MLP neurons of a small language model. Each row is named by its layer, matrix (up: input weights; down: output weights) and neuron, and shows model dimensions 96-191. Each number is 200 + 20 x the weight over its row's rms, rounded and kept within 0 to 999.
Before each neuron's rows, "fires in" lists the words (lower case) most often at its 100 highest values on Wikipedia text that the model never trained on.

fires in: "in", "protein", "via"
L3.up682,237,212,214,171,201,242,186,198,211,167,209,206,185,201,192,224,216,190,195,215,212,240,190,201,191,202,226,199,222,190,179,181,190,191,207,199,177,231,212,198,183,219,210,198,197,195,190,173,220,222,225,217,191,178,190,175,178,195,181,181,174,208,214,196,175,200,200,190,184,230,193,179,212,201,187,178,167,201,215,172,220,166,265,241,231,195,198,179,228,212,165,211,183,195,149,207
L3.down682,204,180,234,215,211,199,204,214,202,203,208,214,230,181,196,196,192,197,180,211,243,201,190,187,198,146,189,208,220,196,207,204,197,231,206,206,204,163,222,171,225,211,223,176,209,165,184,210,198,211,206,178,205,212,188,185,203,236,161,223,192,198,194,206,222,200,214,203,186,192,217,163,221,197,204,182,203,249,204,247,238,186,213,153,192,218,206,186,160,224,182,234,219,197,191,199

fires in: "to", "would", "will", "could"
L4.up376,199,178,203,175,223,177,177,158,185,182,218,212,191,194,214,196,212,249,210,207,216,213,230,192,221,196,216,227,209,237,192,193,216,214,239,197,187,175,201,180,179,177,201,224,198,225,227,198,170,217,184,217,174,198,199,176,185,202,179,179,217,198,213,195,202,170,172,225,213,192,213,207,192,173,236,177,206,171,216,210,194,222,196,175,191,180,196,205,165,175,190,210,222,168,212,161
L4.down376,214,186,214,165,213,200,170,200,244,242,243,225,166,200,200,212,204,220,232,202,218,196,222,189,226,205,202,211,203,240,215,145,194,200,202,228,228,199,226,188,198,199,203,192,208,170,214,224,228,195,145,233,204,227,204,195,214,221,164,197,228,202,226,191,189,231,203,193,209,189,201,208,212,176,178,146,217,202,215,214,210,197,188,206,186,203,187,202,221,188,223,227,186,196,187,192

fires in: "16", "14", "15", "17", "13"
L3.up1042,185,231,214,186,213,219,193,212,250,198,212,177,214,223,188,176,230,214,216,162,206,212,166,176,206,196,191,227,191,179,202,195,240,198,190,198,188,181,180,191,184,197,176,216,182,203,178,184,207,174,210,228,181,210,231,179,198,190,193,210,226,200,200,216,217,196,201,224,190,220,193,219,213,199,203,202,209,225,200,208,174,199,161,199,215,223,210,188,203,211,214,185,214,202,216,174
L3.down1042,181,241,215,210,197,206,170,201,200,207,229,191,185,238,202,180,229,204,202,160,208,172,189,173,226,204,175,200,212,197,205,214,227,194,202,204,243,201,202,204,195,197,159,199,212,194,217,192,232,166,200,228,221,209,191,187,194,154,194,229,225,191,167,203,187,203,229,219,210,209,187,192,230,226,219,191,192,217,200,229,196,188,180,140,197,198,199,200,198,198,191,169,198,224,186,205

fires in: "young", "good", "small", "born", "old", "largest"
L3.up952,177,179,225,210,204,213,174,195,195,195,185,203,206,238,206,166,246,195,224,196,202,222,182,221,189,232,202,192,193,201,198,211,189,186,199,204,228,181,175,245,176,186,206,212,207,214,202,199,204,183,177,168,241,190,232,199,179,214,194,176,218,199,190,225,192,190,164,206,216,186,170,164,177,170,197,225,194,161,224,176,193,165,173,199,197,180,208,216,212,213,207,216,184,176,195,202
L3.down952,222,189,201,228,184,184,235,219,194,164,185,185,191,217,224,207,225,141,219,186,236,190,170,149,186,229,189,211,200,197,243,240,205,177,182,184,221,164,182,196,199,229,186,190,205,206,186,194,241,187,190,173,238,197,199,194,184,218,200,172,204,179,215,201,183,192,186,230,240,215,213,196,211,187,163,191,201,189,227,191,240,215,174,184,182,178,181,198,178,209,191,187,181,179,199,219

fires in: "but", "which", "in", "building", "bunts", "city"
L3.up779,186,197,184,180,172,183,196,213,199,237,215,197,188,197,197,214,164,184,164,160,225,205,172,215,198,193,152,213,218,204,166,192,217,186,186,201,176,226,182,189,210,241,189,180,176,211,202,214,179,199,210,217,222,208,212,193,198,159,187,186,190,203,203,207,211,196,212,237,211,188,217,202,166,195,237,190,207,215,211,197,185,176,214,206,184,204,168,197,201,226,242,176,216,165,166,204
L3.down779,194,194,201,217,232,227,236,193,191,216,188,184,195,210,170,220,243,189,187,227,199,208,178,226,183,220,206,245,201,194,227,138,185,214,205,166,194,193,187,175,197,163,205,222,231,189,174,191,226,167,205,228,216,213,202,214,209,187,190,194,227,184,170,172,202,190,236,165,169,210,224,199,236,199,174,181,180,202,193,229,233,208,182,258,183,214,241,221,218,212,189,234,204,164,243,198

fires in: "in", "at", "science", "swing"
L3.up326,212,173,207,194,179,230,184,219,179,181,176,204,216,201,184,220,211,209,210,165,174,231,206,249,186,199,178,203,203,223,198,186,209,175,216,202,173,232,222,224,233,185,194,180,193,210,171,218,199,240,218,183,169,168,249,181,187,217,180,225,198,183,173,175,172,207,210,195,197,217,174,211,176,208,215,178,221,229,249,196,227,226,182,219,192,211,190,170,189,207,208,189,223,214,228,223
L3.down326,184,189,204,224,202,216,193,191,222,184,182,204,192,208,231,187,232,174,191,219,174,203,185,199,207,193,193,227,193,206,188,188,194,238,201,227,195,228,190,187,192,206,188,187,176,184,193,203,196,224,190,203,179,211,213,204,196,218,204,195,170,157,172,161,203,226,227,217,176,223,223,180,193,185,178,211,237,193,217,208,239,205,207,215,199,193,204,199,164,205,194,188,169,134,165,204

fires in: "with", "meet", "she", "wanted", "yet", "married"
L4.up43,218,204,213,217,197,187,222,184,186,211,192,167,200,213,182,252,193,214,209,237,207,201,162,229,141,190,199,184,159,208,204,218,182,210,206,211,205,232,170,183,186,168,177,178,224,184,198,199,202,207,194,189,203,211,219,205,195,164,217,182,215,183,206,175,180,221,210,194,173,194,228,222,189,210,200,202,247,204,187,191,201,219,175,212,244,202,178,219,195,192,220,199,193,228,221,201
L4.down43,204,223,208,176,201,205,187,185,216,202,194,200,193,165,205,205,173,180,206,222,188,215,189,219,215,231,214,224,205,205,217,212,219,173,221,173,215,197,226,178,190,202,223,236,212,204,205,190,195,188,216,245,197,183,194,206,237,219,227,194,225,214,187,204,209,207,184,185,214,181,175,227,186,184,182,194,167,236,210,246,194,213,188,201,214,198,190,191,215,181,196,224,175,198,215,196

fires in: "up", "on", "along", "down", "alongside"
L3.up263,218,198,187,202,215,160,209,221,175,192,198,188,221,201,219,187,199,213,220,188,186,214,195,204,181,169,195,250,194,196,180,215,183,256,180,242,169,219,199,206,184,234,215,230,171,219,212,207,235,206,190,210,207,201,177,188,185,218,186,222,199,210,209,188,185,209,211,213,193,211,171,208,198,209,182,191,217,219,156,191,232,236,221,280,220,211,217,202,213,224,154,181,184,179,195,215
L3.down263,206,191,214,173,156,192,160,187,181,174,195,201,205,221,150,188,186,199,222,178,193,168,198,185,195,198,174,212,205,219,205,204,221,210,204,232,200,220,212,169,231,236,167,214,171,198,208,189,191,219,180,178,201,191,223,228,210,203,229,208,204,224,211,151,202,195,186,231,164,207,166,191,195,192,169,198,218,204,182,206,244,194,216,208,212,189,193,192,192,210,197,223,214,189,209,194